MLP neurons of a small language model. Each row is named by its layer, matrix (up: input weights; down: output weights) and neuron, and shows model dimensions 128-255. Each number is 200 + 30 x the weight over its row's rms, rounded and kept within 0 to 999.
Before each neuron's rows, "fires after" lists the tokens most often just before its 100 highest values on Wikipedia text that the model never trained on.

fires after: " "
L8.up2258,208,142,194,176,218,203,229,274,224,176,247,213,174,201,151,195,239,258,155,246,166,154,215,177,209,200,239,192,162,161,234,206,198,248,195,204,159,210,287,234,200,225,204,144,225,212,148,191,179,212,134,238,198,170,162,139,197,241,229,228,213,200,205,202,211,211,157,175,233,183,188,256,197,262,157,196,198,191,200,160,214,233,139,210,235,171,148,232,192,204,182,186,253,129,185,172,216,155,200,166,224,240,196,192,184,186,182,100,182,241,128,208,209,176,196,238,188,154,199,212,212,188,238,174,249,193,177,199
L8.down2258,218,229,233,138,218,225,159,202,207,234,153,196,247,126,222,239,124,173,249,206,226,191,159,173,204,190,241,194,212,180,199,217,182,181,227,174,255,146,260,228,239,191,198,165,170,154,169,184,236,187,206,173,179,218,232,194,209,187,265,228,188,127,212,211,169,219,198,203,173,133,196,197,175,138,180,248,219,208,205,227,242,205,256,170,153,207,160,223,204,178,217,245,183,250,179,210,194,187,217,205,196,208,223,233,172,215,236,205,213,174,241,164,213,162,204,148,197,232,180,171,143,194,191,226,187,222,131,211

fires after: " |"
L8.up813,206,151,199,168,159,193,129,186,168,146,189,201,199,188,200,173,175,168,253,190,198,198,151,147,264,207,195,192,201,160,169,183,187,164,162,242,199,190,247,170,203,196,192,205,161,211,159,172,179,195,213,207,205,216,198,224,175,315,164,214,186,215,159,189,196,229,184,215,149,168,175,211,216,194,178,187,232,221,180,177,162,172,184,266,250,142,207,229,197,147,218,169,235,195,144,199,189,143,166,186,224,209,213,163,127,235,223,202,250,169,227,253,214,218,205,154,193,238,190,232,203,186,200,182,179,220,226,202
L8.down813,214,216,226,203,195,157,243,181,155,180,212,172,222,230,160,184,169,159,225,253,176,202,152,214,194,233,181,200,214,126,183,197,212,167,211,244,223,203,173,181,206,120,196,194,169,186,235,155,180,192,236,141,209,218,215,191,225,183,193,222,174,191,185,180,218,225,193,215,182,174,221,196,199,151,251,152,249,165,174,168,208,246,214,198,197,276,211,310,223,254,190,214,196,256,222,189,229,223,223,235,187,233,234,210,169,215,196,167,201,264,221,256,212,192,187,179,232,247,211,205,215,253,204,196,174,201,207,245

fires after: " |", " of"
L8.up1182,216,236,250,233,189,261,218,233,200,209,253,236,177,200,192,155,197,178,224,228,202,150,207,211,179,261,171,205,151,203,183,223,202,183,151,269,264,160,266,133,234,166,180,199,174,169,192,197,195,253,175,184,181,197,194,226,254,200,184,198,229,212,160,184,185,247,210,258,198,151,218,202,212,205,179,163,230,246,214,168,178,209,192,237,178,212,206,273,238,192,206,232,195,187,123,192,223,181,186,181,253,215,217,185,141,236,234,241,159,220,221,209,170,250,193,215,201,208,209,248,210,242,181,179,254,211,230,276
L8.down1182,148,201,225,144,184,208,212,145,241,207,182,296,198,200,174,209,179,169,171,201,219,167,225,227,201,202,220,207,230,207,230,176,173,225,202,212,166,222,165,160,201,180,162,212,202,229,182,171,233,213,208,167,260,248,178,208,137,249,201,153,168,237,187,212,155,234,190,182,231,214,179,225,174,175,202,166,188,228,194,166,206,160,194,170,216,168,182,233,161,205,242,219,227,174,197,219,169,182,202,199,126,191,233,194,196,185,192,158,225,186,201,180,202,211,200,182,166,207,209,171,239,200,222,209,152,235,203,194

fires after: " ", ".", " ("
L8.up802,239,206,201,155,214,202,176,173,242,240,181,190,180,152,235,183,162,197,187,210,230,166,210,226,206,203,201,183,160,213,201,194,214,239,137,192,195,230,142,227,213,193,206,221,219,175,185,140,178,244,237,230,200,204,181,205,215,208,186,267,185,209,242,191,211,215,275,148,219,211,267,232,239,202,186,209,152,218,152,184,231,277,190,247,202,222,167,220,145,253,209,178,222,230,203,191,190,216,200,183,234,203,246,162,176,197,194,174,159,190,235,217,216,196,200,146,153,224,237,235,226,210,173,206,145,209,245,180
L8.down802,176,188,208,165,221,161,192,199,165,175,145,205,235,195,132,173,242,187,239,204,212,237,218,242,144,201,212,167,215,181,200,157,150,245,181,165,246,174,155,207,218,224,155,202,173,182,213,232,221,170,201,193,178,200,208,119,180,166,224,169,208,132,188,206,219,205,198,193,190,213,194,189,198,229,271,238,234,254,197,260,235,183,222,214,169,183,171,289,204,177,240,183,234,155,209,202,245,252,178,187,142,189,160,173,188,179,208,205,179,128,238,207,212,216,186,179,204,200,249,205,236,204,207,178,222,261,217,223

fires after: " |", " L", "aged", " D"
L8.up489,171,217,186,209,203,194,186,165,194,151,245,141,180,194,213,160,212,207,236,189,213,241,198,196,201,179,154,234,152,243,177,194,203,182,145,198,217,192,180,216,182,167,151,181,213,187,223,231,176,208,190,244,220,154,257,202,185,233,176,161,247,178,150,236,195,150,228,199,145,203,195,148,134,196,239,239,222,216,197,178,212,172,209,219,206,155,173,252,189,199,201,177,176,208,217,215,234,196,170,192,209,202,138,207,190,234,164,238,251,139,204,197,156,205,219,170,203,244,194,202,181,143,234,173,223,182,223,262
L8.down489,198,236,222,143,187,188,198,190,232,201,217,184,248,167,207,198,227,165,203,166,207,178,240,238,293,248,197,185,240,200,142,168,218,191,187,218,203,217,214,183,191,208,212,215,225,175,216,241,218,237,219,160,211,175,236,188,234,214,247,118,155,200,166,164,225,221,256,209,156,191,223,187,220,247,194,178,227,186,194,181,189,187,220,221,205,169,162,266,191,166,228,253,161,149,193,177,228,171,231,166,181,113,211,171,154,169,164,203,141,250,185,239,185,254,143,172,221,174,220,222,183,190,187,171,207,224,254,229

fires after: " |", "|"
L8.up1234,246,197,227,214,140,215,204,180,170,215,225,216,202,236,190,175,198,153,191,193,176,212,214,216,163,259,237,209,225,217,181,191,161,200,209,251,231,173,231,136,222,196,237,237,250,101,158,257,196,238,187,199,214,227,211,226,231,281,204,219,194,168,222,202,206,198,255,206,211,148,182,186,192,157,182,203,190,204,201,203,229,223,215,216,238,163,183,226,197,196,208,187,260,191,178,202,188,172,176,146,171,202,193,179,150,206,245,207,171,191,215,234,211,214,190,188,195,244,193,234,170,225,211,184,165,183,214,224
L8.down1234,201,189,177,212,159,186,253,146,211,163,156,162,211,205,172,265,186,141,175,218,188,244,185,182,193,228,170,228,245,139,204,200,124,195,205,198,207,188,218,165,195,180,195,239,205,213,232,200,198,247,205,188,192,177,180,218,283,167,162,167,209,222,207,202,201,234,255,162,242,174,198,173,211,179,195,202,213,246,229,220,204,162,216,127,147,191,163,232,244,187,215,182,212,240,208,198,219,205,198,189,243,236,205,194,150,177,179,115,147,142,222,214,218,208,222,226,266,196,204,199,210,210,179,221,184,183,162,237

fires after: " |", " and", "',", ";"
L8.up2442,243,183,234,168,170,235,139,276,197,240,180,126,199,204,195,205,213,191,216,225,251,220,217,158,167,202,247,262,217,224,226,149,175,198,169,178,195,130,267,208,161,223,234,184,202,236,180,174,218,170,200,210,180,239,192,247,170,231,189,165,247,178,206,201,260,247,222,243,145,169,205,225,256,199,175,206,229,243,219,164,171,201,258,206,156,154,227,246,197,224,221,159,214,188,200,193,227,179,174,155,205,209,222,175,173,169,229,217,187,198,239,163,182,202,215,191,197,198,185,179,182,192,174,190,151,227,190,184
L8.down2442,196,240,203,203,158,175,212,234,168,151,199,261,193,196,215,238,205,145,187,225,172,152,165,204,205,258,197,249,228,198,141,160,233,222,246,278,182,234,194,202,236,144,224,197,199,177,212,165,195,177,222,204,173,232,210,231,154,247,208,166,217,203,185,193,203,228,200,125,206,193,166,194,178,180,178,197,235,179,192,192,208,159,180,170,313,251,216,224,224,235,138,239,221,214,159,206,202,194,220,185,237,190,214,235,185,218,198,160,217,177,226,185,211,211,193,233,209,178,251,211,169,204,176,218,258,175,234,217

fires after: " |", " /", " Pos", ";", ","
L8.up2586,150,163,184,185,223,218,142,213,162,233,208,208,253,135,214,235,192,233,235,186,207,208,195,199,196,232,217,193,195,196,180,210,144,201,121,194,230,212,232,201,179,168,182,175,173,196,160,229,188,169,195,229,196,169,213,234,193,180,155,193,189,206,190,203,190,205,197,174,194,217,148,209,231,219,181,191,208,200,163,201,193,192,210,200,212,161,235,253,228,202,161,200,231,194,187,238,247,185,182,142,200,204,216,198,185,169,223,236,205,167,187,200,210,171,224,218,208,181,244,207,280,196,208,171,199,198,193,185
L8.down2586,167,201,168,212,246,244,240,247,200,174,178,231,197,135,203,244,181,182,226,205,151,214,243,169,262,233,186,174,168,172,212,226,157,162,209,198,214,177,211,191,246,183,248,201,225,200,216,207,159,242,201,201,213,197,198,196,192,167,202,256,186,234,175,176,195,227,213,207,239,178,201,194,198,167,256,198,186,204,208,197,207,180,175,221,219,227,202,245,189,190,241,224,219,184,219,217,207,190,247,227,187,239,201,149,205,194,222,172,122,205,206,196,196,242,84,177,187,220,230,220,234,223,207,201,249,220,251,209

fires after: " ", " |", ";", ")", " |\n", "|"
L8.up2483,148,192,236,207,191,201,187,185,159,243,176,189,193,237,223,188,189,174,244,211,179,192,213,240,202,203,219,240,201,221,203,148,198,182,184,231,222,202,154,188,232,161,191,235,171,160,220,224,209,200,272,235,164,205,242,219,217,244,212,205,229,215,165,181,241,246,192,224,198,207,207,232,117,208,164,210,178,191,188,135,204,232,257,219,209,180,236,276,148,210,240,161,186,182,248,249,193,213,188,165,166,195,209,176,159,163,191,200,166,171,179,221,232,202,132,213,175,207,193,221,193,193,255,175,237,253,222,192
L8.down2483,220,196,171,214,247,232,231,166,180,209,223,230,194,180,295,227,229,235,212,174,169,239,208,188,165,180,198,223,208,248,249,193,185,193,222,191,205,154,155,213,204,213,182,174,185,193,190,190,176,182,199,237,198,194,208,169,216,237,197,231,187,170,252,224,199,171,180,224,247,165,169,259,241,172,199,200,116,155,224,181,175,157,225,243,208,192,194,222,228,164,195,180,171,200,212,189,226,242,195,188,170,216,232,244,180,212,189,219,218,214,266,228,167,238,202,197,249,193,186,183,221,189,213,233,177,229,199,162

fires after: " ", "0", "|", ";", "100"
L8.up1448,172,226,220,189,206,203,187,215,189,220,246,145,258,220,234,203,189,132,211,214,209,226,243,179,227,177,178,198,226,209,165,194,165,125,173,199,132,206,229,158,170,249,183,202,209,147,219,205,253,169,272,204,186,206,191,265,171,238,172,159,186,243,182,234,230,191,263,154,190,210,255,197,167,237,188,234,183,219,191,189,198,254,182,195,126,177,168,205,170,172,182,234,134,190,241,187,195,250,142,204,233,177,212,232,236,255,158,228,195,181,181,180,214,193,218,255,196,219,191,226,230,204,192,196,187,193,267,175
L8.down1448,190,193,161,225,203,170,192,211,194,233,204,195,186,217,165,186,199,179,219,198,190,188,184,183,195,220,202,216,136,186,176,203,254,217,190,234,201,209,239,224,161,223,261,225,210,164,197,211,225,207,214,170,191,212,150,225,237,164,236,219,178,206,174,236,167,192,272,205,166,225,169,251,183,230,208,176,187,178,220,208,196,164,185,295,184,167,164,259,178,183,178,237,159,146,188,236,218,178,168,183,182,182,163,187,139,163,179,184,190,240,226,200,196,206,216,193,256,240,203,257,191,212,193,256,219,168,179,174

fires after: " ", " as"
L8.up2187,199,254,246,196,225,190,197,177,206,235,180,209,190,219,225,168,228,175,209,216,217,193,253,175,181,193,185,203,184,237,204,205,218,193,166,206,227,197,167,177,184,188,195,204,197,148,140,168,164,202,194,193,232,167,209,200,205,175,203,197,194,184,189,169,164,191,195,183,187,177,214,195,171,205,185,238,257,219,117,187,207,207,178,169,216,137,201,207,212,217,178,193,218,145,224,161,225,200,149,145,247,195,210,184,205,216,205,145,238,182,212,212,177,169,176,229,174,224,186,167,166,207,206,184,187,218,249,219
L8.down2187,177,223,166,187,224,208,200,256,187,244,208,165,176,201,215,208,188,122,192,231,189,180,169,215,191,228,180,205,184,175,194,150,150,168,192,193,201,224,232,205,188,227,219,226,197,197,157,150,255,204,159,208,210,214,207,167,200,190,209,207,184,166,238,144,130,169,202,243,256,211,230,181,204,170,225,225,178,182,173,195,238,250,239,225,181,233,211,320,215,217,209,211,222,218,179,163,190,140,235,280,117,210,211,183,209,222,184,217,190,257,203,221,210,183,218,197,197,231,213,255,227,154,197,200,223,221,191,167

fires after: " ", " |", " the"
L8.up252,146,220,180,200,213,160,185,225,250,185,236,254,172,196,225,263,192,200,165,204,177,137,203,163,158,151,211,201,222,213,159,175,171,198,175,225,214,188,195,189,198,193,177,209,195,190,209,162,189,183,194,213,165,186,214,229,205,205,212,166,235,195,178,172,238,214,167,245,207,252,222,180,184,207,192,199,184,255,191,174,209,192,233,204,228,159,185,230,193,184,216,176,173,212,167,194,228,202,247,222,225,246,185,204,202,182,204,209,221,236,170,155,227,147,152,237,224,224,206,225,226,148,204,172,174,160,169,221
L8.down252,211,167,210,202,255,207,133,172,196,235,187,202,226,175,236,135,178,208,179,162,178,247,194,160,236,227,148,189,216,225,248,188,197,208,169,202,178,134,182,190,206,266,187,184,196,151,221,193,203,175,190,188,207,199,173,180,185,228,248,189,159,194,198,176,214,235,224,203,161,154,207,207,165,201,183,178,174,196,229,190,190,186,176,229,180,237,217,265,230,179,175,194,221,145,227,230,243,191,177,177,146,158,239,223,247,182,191,232,205,187,167,139,229,255,201,207,186,151,179,253,225,246,172,203,276,213,217,258